config.yaml
hidden_size: 256
hidden_act: "swiglu"
attn_scale: 0.0884
bias: "none"
init_std_qkv: 0.0235
init_std_down: 0.0029
beta2: 0.99
warmup_steps: 333
schedule: "cos"
final_lr_fraction: 0.1
doc_mask: false
dataset: "wikipedia_en"
MLP neurons of a small language model. Each row is named by its layer, matrix (gate and up: input weights) and neuron, and shows model dimensions 144-239. Each number is 128 + 32 x the weight over its row's rms, rounded and kept within 0 to 255. A neuron's up and down rows have the sign that makes its largest values positive.
Before each neuron's rows, "fires after" lists the tokens most often just before its 100 highest values on Wikipedia text that the model never trained on.

fires after: "0", "1", ".", " | ", " | .", "3"
L4.gate379 [138 102 147 105 115 150 132 190 127 149 128 125 121 110  80  73 101 136 203 139 174 131 156  44 179 100 118 169 121 175 145 112 125 130 156 125 176 164 161  82 116 159  86 186 169  92 152 115  92 164 134  63 114  77 144 167  89 125  67 142 113 150 108  80 123 174  93 107 109 106 124 176 158  93 137 134 115 148 137 134 137 206 175 147  74 133 148  99  60 104 142  85 125 110  99 156]
L4.up379 [144 173 162 118 103  96 150  87 102 151 119  91 155 144 170 146 160 135  84 155 168 154 123 188 102 174 162 134 126 105 118 146 125 109  36 162 125 136  94 160 120 163 165 108 121 151 159  97 119 151 107  98  67 117 108 132 155  85 198 197  80  85 123 129 118 107  72 104 173 160 142 111 123 124 137 149 135  87 142 158 136 206 123 158  86 132 115 144  65 137 118 124 173 134 176 110]

fires after: ".", "5", "4", "7", "8", "6"
L5.gate557 [179 127 154 165  80 124 110  86 146 197 128  90 122 172 116 183  78 170 145 103 220 122 144 152 125  93 141 193 119 168 108 175 144 136 104 126 130 139 104  90 104 174 111 101 144 165 134  92  69 161 110 131 100 123 182 125 135 152 197  97  99 120 171 188 123 122 153 158 144 128 141 129 109 109 134 111 169 175 144 124 103 168 156 149 128 129 123 122  49  94 210 134 143 139 157  99]
L5.up557 [115 124 109 114 183 138 120 118 171  64 159  95 179  77 117 106 159 142 118 154  90 127 120 195 108 141  59 135  83  96  67 142 123 111  88 118 156 105 114 222 106 134 143 145 140 140  81  83 123 132 122  96 101 176  60 142  98 100 141 170 123 127 104 107  86 118 135  87 104  95 143 163 161 111 121 165 130 152 107 194 129 133  20  61 134 120 154 154 177 150 127  97 133 147 102 140]

fires after: "| ", "\n", " | ", " Team", " ", "  "
L3.gate1 [142 110 144 179  85 139 132 154 133 102 201  90 129 195 126 112 137 149 117 161  80 111 144 156 165 140 111 149 144 111 127 123 159 132  90 144 146 161 114 180 128 130 121 114 145 178  56 142 139 126 144 131 115 117 147 148 142 101 118 104 139 147 139  94  92 157  88 127 149 134 136  90 167  88 128 134  94 179 202 157  84 120  33 105 175 102 114 138 116 144 118 162 162 109 178 121]
L3.up1 [156 175 123 205 160 107 148 109 169 154 125 121 189 141 173 134 157 145 114 220 138 156 145 156 166 184 131 208 127  86 130 120 179 113 100 102  67 138 129 124 138  99 155 107 165 169 197 109  97 145 138 115 125 173 142 129  94 125 141 134 197 157 165 121 131 181 131 123  85 202 125 124 147 121 120 187  72 151 163 115  54 126  25 147 128 119 139 139 104 157 121 185 135 109 144 118]

fires after: "0", " o", "1", " | ", " O", "7"
L5.gate362 [ 99 111 158 146  89 120 130 138 133 101 144 161  94 145 115  96 119 138 151 162 117 122 156 120 119 138 109 159 159  90 104 159 159 128 173 138 126 140 139 119 117 127  84 160  96 165 135 161 106  92 127 135 128 103 137 114 202 120 122 183 108 173 134 139 111 110 110 119 192 114 217 112 116  92 171 123 116  75 203 148 187 179 181 125  94 119 115 140  90 105 149 141 116  70  32 163]
L5.up362 [120 118 121 150 165  83 125 111 156  93 119 139 185  84 112 137 157 108 121 142 142 145 112 123  93 166 144 144 152  89  79  98 211 155  92 163 116 125  77 125  94 119 150  92 110 151 135  56 115 114  99 148 114 109 132  61 147  87 121 129  92  92 110 170 120 133 184 129 187 163 155 127 176 138 133 140 129  93 118 144 120 155  76 118  80 164 177 147 131 133 137  96 125 126  83 164]

fires after: ".", "-", "2", " ", " - "
L3.gate515 [ 65  96 132  61 141 186 133 167 183 157 149 137 103  74 118 116 138 150 164 178 138 122 165 183 125 145 150 187 107 125  49 160  89 136 157 152  94 157 141 187  93 114 106 106 126 139 113 156 107 114  88 105 118 150 128 154 154 124  61 151 175 128 166 157 148 142 128 168 143 146 144 116 111 141 155 137 127 110 187 144 116 153 177 103 137 138  92 112 105  81 156 152 141 148  95  69]
L3.up515 [135 184 152 179 121 126  87 106 109 184 104 180  68 114 104 145 116  97  68  86  79 117 123  70  89  92 140 118 175 192 131 111 143 128 116 159 147 115 135 108 154 147 131 132 139 102 170 131  92 146 191 130 129  80 152 107 114 145 126  84 147 156 135  90 148 146 169 127 130  77 101 150 156 104 106  62 163 129 104 121 145  77 135 137 146 140 136 141 159  94 124  83 140 136  85 136]

fires after: "\n\n", "\n"
L4.gate610 [ 77 161 107  92  69  90 101 127 170 133  84 109 126 110  82 125 128  83 102 133 108 113  93 151 178 145  64 128 175  77 120 131  92 151  67 123 132 145 100 108  99 159 160 153 119 159 143  97 124 133 124 143  98 141 114 214 141 122 107 153 130  72 119 107 165 159 167 159 156 143 212  60 187 131 152 188 108 173 133  48 115 118 146 123 147 159 135  99 102  99  69  67  97 120 114  95]
L4.up610 [ 82 157 117 151  41 104 152 143 141 181  96  94 124 144 131 119 175  74 131 125 114  61 170 130 133  91 148 121 154 121 163 121 133 107 157 143 179 139  73 126 130 156 149 132 132  94 169 127  98 143 167 112 139 169 113 115 171  90 153  77 129 122  95 131 155  65 200 182 101 122 189 107 149 135 133 160 162 145 127  71 148 134 122 208 130 138 110 131  94 165  96 125 130 148 190 103]

fires after: "–", " Gr", "; R", " dr", " | R", " | ."
L5.gate269 [114 178  95 137 144 145 112 128 178 171  84 141 172 183 171 182 132 112 150 211 111 217 154 129 176 132  50 148 142 118 151 136 127 143 168 179 125 158 151 120  98 165 108 162 126 123  96  55 114 101 119 158 119 125 129 159 149 148 155 117 115 151 148 117 162 149 131 191 188 103  99  89 120 113 139 141  81 116 147 117 107 167  72 126 139 132 167 121  78 142 104 115 119 181 180 111]
L5.up269 [102 147 140  66 126 109 109  75 125 163 109 114 190 160 134 130  98  64 137 132 195 138  96 110 106  52 100 126  71 115 194 146 160 148 122 150 112 155  84 106 108 121 114 137 116 142 131  89  55 121 129 164  94  99 150 156 140 191 169 123 150 170 167  93  39 138 105 155 151 125 156 124 153 122 178 129  90  98 154 130 100 111 141  81 131 116 180 125  97 152 100 137  78 240 141 133]

fires after: " K", " V", ", L", " L", " G", " J"
L5.gate161 [137 121 127 123 161 128 142 107 101 145  64 110 155 132 163  92  89 198 191 156 165 149  82 174 114 129 124 110 122 165 112 135 183  93 145 164 165 186 112 116 102  45  92 149 167 137 100 137  96 123 209 113 104  94 104 193 160 127 120 129 111 115 149 166 126 132 123  94 162 133 160 121 100 147 115 137 123 149 129 120 135 189  72 116 120 136  81 135  87 148 131 154 116  43  63 170]
L5.up161 [ 80 125 179 160 121  98  49  81 121  95  99 149 168 137 137 125 122  68 147 150 123 146 106  76  45  55 153 128  85 141 131 130 123 119 105 133 122 141  82 137 122  99 104 127 151 151  10  84 126 150 119 141  33 173 148  96 116  90 152 126 161 103 129 131 110 133 101  85 195  77 127 126  66 156 137 156 154  81 114 115 180 112 155  85 113 129 130 104  77 192 149 145 129 121 164 149]

fires after: "0", "1", " | — | —", " | —"
L4.gate242 [100 113 141 141 115  99 137 212 103 135 106 123  82 140 153 121 121 154 152 159 202 117 131 130 192 167 131 147 167 110 114 135 139 124 142 162 130 199 181 104 166 141 119 159 103 142 158 144  87  85  96 128 141  81 118  68 129  95 112 125 109 158 137 139  95 102 107 181 117 123 180 136 120 110 172 142  48 193 174 130 151 165 136  44  92 141 110 124 103  85 136 130 158 107 126 113]
L4.up242 [159 142 130  99 124 130 124 154 159 161  96 156 104 102 174 159 104 128  92 169 131 129 180 118 180 191 116 126 133 119 143 137  93 147  98  94 147 172 160  74 102 130 115 156 118 141 153 100 127 146 142 127 169 119 122  83 128 126  79 113 151  98 196 143 115 127 132 104 134 137 139 131 189  95 162 180 119 209 138 142 163 142 140  97 127 149 113 123 128  77  96 110 120 122 155 124]

fires after: "\n", " ", "field", "ale", "',"
L4.gate677 [137 141 130 184 120  83 100 172 106 126 100 129  96 187 109 125 106 108 170 172 181 143 165 179 153 131 124 135 166 127 144 159 156 107 114 128 133 135 152 117 113 101 122 172 129 157  70 135  65 131 218 127 148 131 120 109 150 166 139  60 176 140 168 178  69 123 156 103 115 150 124 104 141 177 126 102  75 190 113 118  75 159  96 126 140 135 200 125 135 131 137 197 127 110  85 167]
L4.up677 [127 161 155 101 143 189 172 117 113 118 130  95 145 133 158 145 157 139  73 143 126 144 168 146  95 161  82 121 128  58 122  63 190 133 148 123 143 134 111 139 168 121 152 107 120 168 187 113 168 165  64 120 104 139 109 162 145 121 128 191 109 109 145  74 129  98 171 140 120 105 167 105 174 155 129 188 126  59 213 174 139 137 153 128 140 126  49 149 159 136 108 161 138  71 185 113]

fires after: "4", "1", "2", "3", "13", "51"
L4.gate63 [179 122 165 161 181 180 150 192 144 148  74  57  82 123 140 133  91 134 139 141 121 157 115 121 179 103 153 152 150 140 125 130 115 104 160 118 133 160 148 194 145 179 127 112 162  65 117 101 172 139 119 155 127 135 139 150 107 179 100  42 118 150 191 163 171 158 127 105 157 160 137 120  59 177  75 144 163 155 124 163  66 217 104 171 103 141 167 143 105 107 152 140 132 149 158  69]
L4.up63 [150 134 140 135 169 108 104 157 160 211 137 110 116 104 154  54 121 111 170  75  82 139 134 155 214 158 133 141  88 175 152 141 128 130 101 123 178 137 102 146 141 153 127 112 161  53 176 125 123  97  90 146 151 125 121 176 122 130 110 127 175 117  93 113 166 142  73 109 165 134 149 170  92  62 153  74 139 175 181 148 141 190 185 146  64 137 110 135  79 110 156 141 159 182  88 103]

fires after: "2", "\n", "1", "| ", "023"
L4.gate211 [142 129 156 184 140 144 120 177 118 118 123 159 157 109 142 169 119 199 140 134 183 109 140 146 133 148 147 150 118  89  96 147 191  99 157 150 145 136 179 101 154  98 183 147 146 140 106 171  81 144 144 114 122 101 137 131 124 142 112  94 189 125 113 168 144  42 126 117 103 117 169 109 148 130 123 123  14 144 107 147 104 150  34 106 112 150 137 114 152 131 142 132 157 110 130 143]
L4.up211 [188 186 134 142 166 211  94 128 160 142  88  35 151  97 130 154 108  65  97 170 132 147 184 156 151 116 108 118 102 121 165 117 107 146 113  91 193  93 164 104 134  94  62 171 137  98 183 120 148 155 172 129 102 121  81 133 100 159 129  90 142 110 176 160 102 123 139  73 131  90 162 100  83 141 140 145 106 117 141 133 154 106  87 135 121 155 164 122 164 102 136 150 119 135 158 138]

fires after: "\n", "\n\n"
L3.gate468 [128 163 158 121 104 129 127 106 109 119 214 120 133 165 149  94 136 146 124 128 103  81  96 234 114 125 155  98 130 114 126 135 184 104 123 148 100 151 117 163 206 175 131  72 113 236  84 136 169 137 186 152 112 137 115  84 143 141 138 111  88 118  89 132  97 123  90 132 183 115 182  98 156 177 150 144 125 121 185 151 138 103  78 120 132 140  80 108 118 136 144 116 152 119 157  96]
L3.up468 [163 141 180  88 142 166  91  93  83  88 168 122 124 145 115 101 107 109 111 108 135 147  46 152  85 115 119  81 131 124 122 177 148 110  69 124 201 116 149 138 170 101 120 100 123 158 125 101 206 138 116 149 137 147 124  92 110 138 119 102 118 178  95 157 132  63  72 174 140 154 174 103  90 158 141 133 171 110 170 145 130  83 124  60 111 100 151 116 134 124 189 127 104 111 119 197]

fires after: " |", "On", "In", "\n\n", " In"
L4.gate206 [145 134 108 129 135 159 160  98 129 154 172  38 153 161 138  46 139 162 128 166  97 129 106 211 200 184 133 104 140 143 146 178 136 119 105 121 160 146 165  93 186 149 186 108  92  96 156 159 124 117 157  98  24 125 123 133  81 120 118 131 117 149 152  70 152 186 138 105 171 148 208 148 121 156 152 139 145  89 180 162 135 127 136 158  88 125 136 128 106 121 192 122 150 147 121 119]
L4.up206 [134 103 169 117 141 137 160 101 111 156 175  88 179 178 146  93 197  88 100 173 129 110  96 194 121 148 175 177  78  32 142 190 122 112 131  98 121 131 110 154 193 136 137  91 151 117  85 142 189 118  99 168  67 180 182 139 125 134 168 119 157  92 116 116 137 160  72 126 165 160 152 157 114 125 106 157 144 117 134 110 135 158 130 159 125 105 124 130 166 139 152 157 171 102 167  83]

fires after: ".", "5"
L8.gate67 [144 113 116 123 185 101 179  78 142 117 120 117 126 134 176  93 141 135 121 148 193 145 108 124  96  53 122  79 113 145 174 134 156 133 112 122 117 150 143 167 176 166  85 117 115 145 109  96 108 116  97 155  74 132 133  66 194 121 111 133 152 134  67 190 142 157  93 210  78 108 170 179 104 104 164 142 148 102 168  93 138 166 104 117 156  46 108 139 136 124  99 103 155 101 144 154]
L8.up67 [148 206 134 120 137  65 140 112 134  84 158  85 199  93 148 149  74 123 163 113 167 137 138 159 109 108 153 151  95 150 168 135 136 105 177 168 125 128 138 117 152 174  78 107 115 142  97 122 139 144 126 113 120  89 128 126 128 157 101 144 154 145 118 129  86 147 120 212  86 100 138 123  57 127 150 141 155  64 162 168 118 127 132 111 112 116 153 153 154 108 128 125 140 196 139 174]

fires after: " | ", " J", ") | ", " L", " "
L5.gate5 [106 137  96 137 170  78 161 130  94 123 114 104 183 121 160  63 144 114 138 154 102 143 118 125  97 155 125 140 139 105 129 149 179 118 115 151 147 129  66 163 128 141 108 161 182 128 110 113 101 165 153 159 103 121  89 123 140  95 114 196 123 102 100 127 102 125 102 165 176  97 152 128 200 121 113 139 119 182 183 187 144 156  97  48 106 121  84 140 134 116 104 145 184  90 199 172]
L5.up5 [113  80 147 129 185 112  81 167 153 112 122 161 139  95 140 138  99 117 129 174 190 139 146 133 109 116  84 109 101 149 149 165 150 141  88 106 129 144 132 170 156 153  87 146 187 180  55 184 198 126 152 156 107 143 123 115  44 177 122 161  68 127  74 162  91  96  89  71  94 145  48 165 131 153 152  83 146 126  72 134 152 208 158 131 107  93 106 139 170 116 148 172  72 111  95 168]

fires after: "1", "V", "4", "3", "6", "2"
L6.gate263 [126 113 165 154 153  98 119 125 120 150 116  45 107 156  87 154  70  71 142 183 175 125 140  92 141  69 127 163 126 195  98 107 156 159 118 144 156 137  97 138 145 133 106 118 166  99  58 135 143 180 157 125 120 133 145 123 144 140 120  64 101 114 125 126 148 103  84 114 200 118 150 106 117 135 133  93  92 125 170 145 141 125 134  64 110 139 103 117 130  94 138 145  98 114 114 103]
L6.up263 [ 59 148 131  84 169  84  39 113 189 136 123  78  94 136 121 126 145 134  83 181 160 166 139 133 114 112 155 180 114 199 134  87 125 152 146 123 128 120  82 152 106 133 135 131 122  78  70 137 109 136  83 177 138  70  95 153  73 167 169 103 152 123 140 107 153 148 123 139 163  88 154 137 126  90 145  36 196 145 155 152 137 163 126 143 107 117 180  84 106 151 107 112 113  80 143 184]

fires after: "| ", "1", "–", " | ", "2"
L5.gate66 [163  88 120 101 116 150 115 147 155 157 161 109 155 162 115 182 109 165 141 123 227 139  92 100 172 141 132 181 168 106 150 150 106 139 165 187  97 192 146 114  94  94  68 191 175 162  75 166 156 130 136 131 134 101 115  90 107 188 152 137  78 182 170 137 155 144 102 165 151 171 164  87 106 135 165 140 104 127 145 117 128 146 116 107 142 101 105  96 144 128 136 137 108 151  95 128]
L5.up66 [111 164 125 179 115  93 136  62 116  79 167  99 113 126 119  92 112 111 106 134  79  95 148 168 125 137 107 104 125  66  86  80 198 110 116  93 179  85 132 160 162 146 133  77  89  88 159  98 119 121 121  97  88  80 137 129 103 114 140 118  88 145  91  87 111 139 115 108 148 135 130 113 160 115  98 163 163 118 168 179 100 125  92  89 115 107 138 199 140 145 116 146  89 111 125 109]

fires after: ".", ",", ":"
L5.gate390 [164 126 154 170  63 152 116  78  65 119 134 105 131 101 110  97  90 130 105  92 128  88 146 152 138 121 142 122 166 129 127 140 101 113 123 129 134 158 151 104 213 163 142 146 160 188 101 208 110 167  93 177  54 139 143  95 183 156 167  80 107 120  75 135 186  54 161 128 126 141 153 118 148 147  86 145 151 154  85 128 126 196 120 169 127 147 128 123 132 125 175  84 117 129 140  72]
L5.up390 [ 95 154 138 152 192 163 106 143 128 132 139 129 108 116 120 113  80 172 111 168 155 111  19 177 113 111 132 162 116 173  93 105 168 147 127 136 153 110  88 137 132 109  87 141 166  93 153 178 116 130 157 135 137  63 160 134 149 126 121 112 169 147  91 154  78 132 110 167 200 138 160 115  96  98 101 147 107 137 129 147 144 191  93 115  84 149 135 147  90 206 125 129 167 159 131  55]

fires after: "|", " |", " | N", "| P", "| No."
L4.gate273 [ 78 115 110 133 112 113 139 205 100  96 195  95  83 151 167  76 160 196 102 112 112 151 107 127 161  83 148 108 128 108 161 139 124 109 110 177 145 180 150 142 145 114 165 137 102 144  93 186 147 152 148 217 122  75 105 152  84 185  81 176 136 140 118 124 150 145  99 155 133  89 170 117 113 133  49 120  63  90 144 140 123 183 101 118 119 112 140 141 119 177 175  89 160  92 126  70]
L4.up273 [176 163  95 145 119 112 123 145 116  60 119  57 110  68 115 106 164 123 101 136 120  78 119  99 138  22 144 138 112 119 105  87 120 100 133 124  73 121 143 137 155 139 125 134 168 107 192  93  77 140 128 164 116 121 168 156 145 100 177 140 121  83  81 165 114  66 113 125 120 136 152  62 199 117  61 141 175 108  76 107 101 111 121 177 116 144 117 128 235 162 128 190 178  99 160 124]

fires after: "\n", " |", "| No.", "| ", "\n\n"
L4.gate40 [105 141 151 114 126 113 124 188  92 132 203  81 131 182 175  68 127 167 142 162  96 146 162 148 140 110 120 135 163 132 107 153 127 131  83 115 142 161 136 134 125 130 101 111 154 176 131 172 128 134 116 187 149 184  65  34 127 112 133 130 196 144  99 152 190 134  99 120  69 177 180  89 140 239 133 128  76 146 110 137 137 148 112 143 145 106 150 161 111 145 193 135 220  94 127 106]
L4.up40 [ 91 136 156 113 132 113 152 115 115  88 209  39 141 159 156  96 117 152 119 166  77 149  88 151  69  71 154 122 144 110 128 137 129 128  99 106 101 116 127 171 192  94 115  96 124  94 122 168 149 114 157 206 127 196  77  90  99 100 166  98 141  75 118 133 140  96  83 128  76 214 171  81 150 157 181 114 141 135  90 104 160 117  95 141 154  99  95 133 188 143 136 151 189 158 145 141]

fires after: "\n\n", "\n", "==="
L5.gate651 [134 110 122 118 114 102 166 123  76  89 143 121 122 138 100 125  64  75 112 130 137 104  93 185 140 152 125 145 119  94 107 137 140 134 126 177  94 155 158 117 116 160 108 145 126 138 106 102  97  88 156 100 125 128  87 123 153 161 110  97  97 131  82 141 161 132  84 134 141 165  75  73 162 162 127 187 109 159 202 151 157 118 177 118 130 167 119 142  82 124 132 110 123 127 179  97]
L5.up651 [115  79 167 165 126 102 155 136 115 139 171  75 162 124  96 155 115 173 116 128  99 130 130 109 112 127 163 156 125  93 163 123 164 112 116  96 138 146 167 112 143  94  95  47 163 101 105 185  91 158 154 142 166 144 220 141 156 116 152 109 135 119 146 106 110  94 205 177 140 137 151  55  85 151 105 175 115 125 163  84 130 108  94 214 164 111  87 118  99 150 132 126 138 110 195 101]

fires after: ".", "\"."
L6.gate164 [150 147 107 114 148 162 195  99  93 194 198 114 140 172 163  95 157 101  75  93 157 139  57 131 107 135 129 136 113 112 148 117 154  71 162 125 115 137 132 115 177 115 158 131 124 144  98 178 161  74 174 174 113 131  88 122 127 163 110 114 135 124  82 116  76 106  77 113 136  96 156 113 151 130  83 116 131 150 137  71 102  88 128  95 148 134 118 115 163 152 170  58 131 115  99 151]
L6.up164 [144 185 152 159 165 183 160 111  88 139 152 175 121  88 109 115 113  47  59  90 111 126  77 197 120  74 156 137 109 118 130  97 172 127 166 115 170  86 122 112 163 141 157 103 120 126 100 163 180  73 129 124 134  81 129 173 148 160 127 119 104 102  91  91 111 140 162  58 128 118 151 149 148  96  77 112 122 117 101 122 165 142  86  86 102  96 162 116  99 128 119  97 116 138  51 109]

fires after: " | ", ",", "2", " (", ") | "
L4.gate102 [109 152 165 158 106 109 141 122  80 112 159  93 183  84 121 114 146 137  99 146  83  93 174 131 100 157  93 156 104 171  96 140 106 165  46 136 173 111 147 130 123 133 114 144 149 158 125 195  79 149 171 168 128 132 108 115 152  67 147 177 103  88 118  81 112  75 198 157 168 129 196  96 126  40  74 128 132 113 157 139 161 104 177  95 110 120 206 134  84 160 118 181 137 186 170 112]
L4.up102 [103 152 108 179 131  66  84 158 108 115 132  89 161 122 142 108 128  94 102 150 146 127 169 139 138 149 131 126  96  91 141 198  88 149 116 153 211  98 152 179 160 159 117 173 133 166 130 169 100 117 115 100 188  62 152 147 150 148 147 105 112 127 173 150  75 134 151 160 143 159 155 128  72  94 177  93 143 164 118 163 110 167  89 165 138 118 149 143 146 125 158 123 161 121 112 154]

fires after: " The", "The", "1", ".", " that the"
L4.gate523 [139  98 167 144  89 153 109  85 110 129 148 125  80 146  92 139 136 149  88  73 117 111 153 149  62 128 124 159 126 140  75  94 150 158 123 118 176 123 142 116 124 246 175 147 152 195 118 109 152 186 173  99  77 156 174 102 119 116 179 140  75 141 158  39 168 151 149 141 130 158 168  98 178  74 123 132 110 135 152 158  45 151 117 131 100 135 126  89 109 136 176 158 166 128 160  85]
L4.up523 [105 121 169 163  85 170 157 116  86 111 135  79 176 138 100 148 137 107  55 135  83 114 169 173 159 109 113 139 103  70 163 148 101 150 100 123 165 120 106 153 122 149 146 142 156 119 160 141  50 171  96 159 149 169 127 102  83 112 172  47 107 121 107 116  90 107 109 147 186 167 192 120 132 130 135 162 129 179  76 142 107 133 142 135 155  92 131 126  90 181  98 110 133 154 175  90]

fires after: "\n", ",", "|", "1", " |", "'"
L5.gate703 [124 163  72 133 179  87 205 193 145 160 147 107 136 112 152 158 134 162 146 120 211 133 128 156 157 147 129 158 114 103 110 150 205  98 108 142 185 135 125 180 145 106 161 172 148 137 125 107  70 105 118 135 144  85  69 126 128 141 137 108 110 163 153 178  95  78 125 173 112 129 114  93 143 163 135 150  39 164 165 178  72 175  68  89 133 126 135 141 147 138 153 141 144 125 127 133]
L5.up703 [134 170 137 120 127 167 143  89 131 148 111  84  74  60 159 112 166 142  90  92 186 170 147 112 119 148 149 126 143 122 146 160 105 124 114 179 112  89 120  91 173 127 143 144 114 157 106 154 150 157 156  92 145  97 104 119  76 187 137 145 137 230 147 113  89  87 122 126 117 113 102 135 177 111 127 172  47 187 187 111 138 123 163 141 138 137 153 123 127  98 145 126 144 212  26 143]

fires after: ".", " Abd"
L5.gate683 [162  95 133 150  40 176  99  88 156 156 104  89 116 144 139 144 106 132 153 123 133  96  60 146 147 109 127 132 118 162  95  77 146 104 160  90  81 126 107 121 115 178 114 125 179 110 189 146 129 151 142 143  46 160  59 117 110 141 147  79 160 113  94 108 166 116  81 141 192 191 130 100 115 111 167 113 119 152 163 120 133 157 125 137 103 161 150 115  37 117 160 139 105 177 175 139]
L5.up683 [127  72 144 139 155 130 119 131 160 117  84 128 148 102  90 134 154 128 137 142 173 118 134 108  51 131 111 117 117 186 147 123 160 143 160 175  95  98 121 110 100 161  75 115 154 155 109  75 137 134 129  49 179  73  90 143 167  95 126  65 110 153 135 131  84 113  79 153  77 171  65 112  89 172  75  96 117 122 108 139 129  49 107 126 112  80 110 123 140 145 112 190  82  71  46 115]

fires after: "\n\n", "| ", " ", "\n", "^{", "- "
L3.gate516 [127 123 143 176 138 127 129 140 116  96 206 113 142 188 136  75 154 142 131 168 113 120 119 191  94 136 139 177 132 115 121 160 142 149  64 172  98 158 136 157 171 135 125 125 134 178 133  99  90 113 113 135 133 128 116 145 116  74 114 104 162 131 130 134 126 123 101 155  97 143 161  93 161  99 131 221 115 137 162 126 148 130  93  64 131 107 134 129 129 103 128 138 173 121 130 134]
L3.up516 [124 133 116 172 120 127 139 128 129  81 161 121 152 130 133  81 152  91  96 173  59  74 108 174  96 150  88 114 134  47 106 163 140 147 110 155 146 140  82 201 172 115  96 138 132 155 101 136 124 152 115 155  99 191 139 164  93  66  56 108 169 119 173 164 149 107 115 130  88 165 160  78 125 127 162 169 137 140 139 112 111 103 120 101 143  68 152 140 132  80  86 169 164 113 141  96]

fires after: "."
L8.gate154 [129 145 110 144 128 120  96  79 132 159 116 108 167 131 138 100  86 161  99 163 206 124 110 170  97  87 131 154 120 173 101 138 173 128 123 127 132 124  91 148 129 142 148 114 146  98 111 122 106 192 117 110 105 153 107 113 149  97 167 133  65 171  97 166 178 188  81 130 104 169 172 115 114 101 153 152 132 137 157 114 211 126 146 192 114 122  69 100  75 117 101 126  92 151  66  77]
L8.up154 [106 135 148 157 170 130 143 102 153  89 123 133 132  95 105 104 114 115 138  75  84 121  97 121 121  91  89 110 149 176 169 162 125  61 136 152 131  54 117 113 157 205 113 146 186 122 132  96 157  99 107 143 163  98  90 121 127 129  71 144 180 162 154  99 153 123 139 114  68  92 125 167 108  86 141  80 160 108  84 155 122 118 148 106 122 132 134 102 143 105 164 136 135 110  65 199]

fires after: "\n\n", "\n", " \"", "\" ("
L4.gate423 [130 124 127  96  73 108 133 183  51 115 120 110 136 135  45  93  80 156 124 165 120 111 104 188 118 133 167 158 107  30  92 154 115 137 116 130 134 179 160 155 100 126 112 178  94 177  99 124  84 100 157 146 125 157 137 147 127 110 129  76 171 136 144 143 146 147 155 141 120 132 161  56 148 193 137 165 117 145 159  78 130 100 112 138 125 152  86 109  47 142 124  66 124 117 145  94]
L4.up423 [176 150 103 163 136 117 118 139 121 149  89  80 144 151  80 146 132  82 110 131 117  78 136 124  81 108 164 123 100 164 131  73 102 162 165  77  88 135 143 159 157 140 124 111 133 121 120 145  45 124 178 177  89 154 165 162 121 111 141  64 107 102 135  88  96 103 141 133 137 142  57  71 126 193 116 115 102 145 119  93 125 132  95 156 117 126  84 120  78 138  82 228  87 179 147  87]

fires after: "===", "==", " \"", "====", " (", "\n\n"
L4.gate575 [170 109 129  62 129 129 117 112 106 109 134 184 142 152  68  64 146 173 118 124 170  78  89  80 106 128 132 100  80  80 178 136 140 128 150 126 111 112  89 155 101 164 113 140 104 108 145 117 108 144 114 132 119  96 131 103 141 158 178 161 160 152 144 127 168 138 128 161 132 129 123 114 140 154 128 100 148 169 128 124 116  62 197  26 156 144 100 129 103 111 172  67  76 183  81 112]
L4.up575 [155 129 127  49 102 166 159 141 118 168 102 168 153 117 144 111 116 125 144 174 122 168  92 167 125 106 115 142 150 113 153 108 145 148 161 137 135 164 134 149 145  99  98 114 163 122 138 111 119  47 161  92  93 179  60 128  69 164 122 144  97 120 113  76 119 142  74  87 245  91 176  99 107 152 150 185 115 118 223  80 113  92 126 112 135 168 102 136  72 106 125 170 115 131 133  60]

fires after: ".", ":", " | ", " "
L6.gate448 [ 81 141 118 112 128 118 111 120 100  76 146 153 119 139  99 116  51 117 113 134 187  60 100 145 151 114 122 182 139 221  99 146 151 137 131 176  83 166 137 123 119  83 112 135 213 110 122 160 154 123 145  91 139  94 140  95 129  88 123 151  74  97 112 133  95 180  87 142 128 118 129 132 103 127 129 131 159 184  96 101 147 169 150 169 118 126 144  91  84 119 143 174  94 136  61  99]
L6.up448 [ 58 101 102 109 139 141 152 120  92 112  93 146 125 112 144 147 102 148 128  96 149 111 108  87 171 109 110 164 163 106 143 161  95 142  77 150  72 157 140 102 115 113 101 109 159 156  61 147 151 145  92  78 158  88 122  81  75 169 165 177 133 165  65  88 156 108 133 101 147 106 129 150 139  85 126 128 103  93  69 120 125 147 130 128  66 142 103 130 150 179 173  99 107  76 138 145]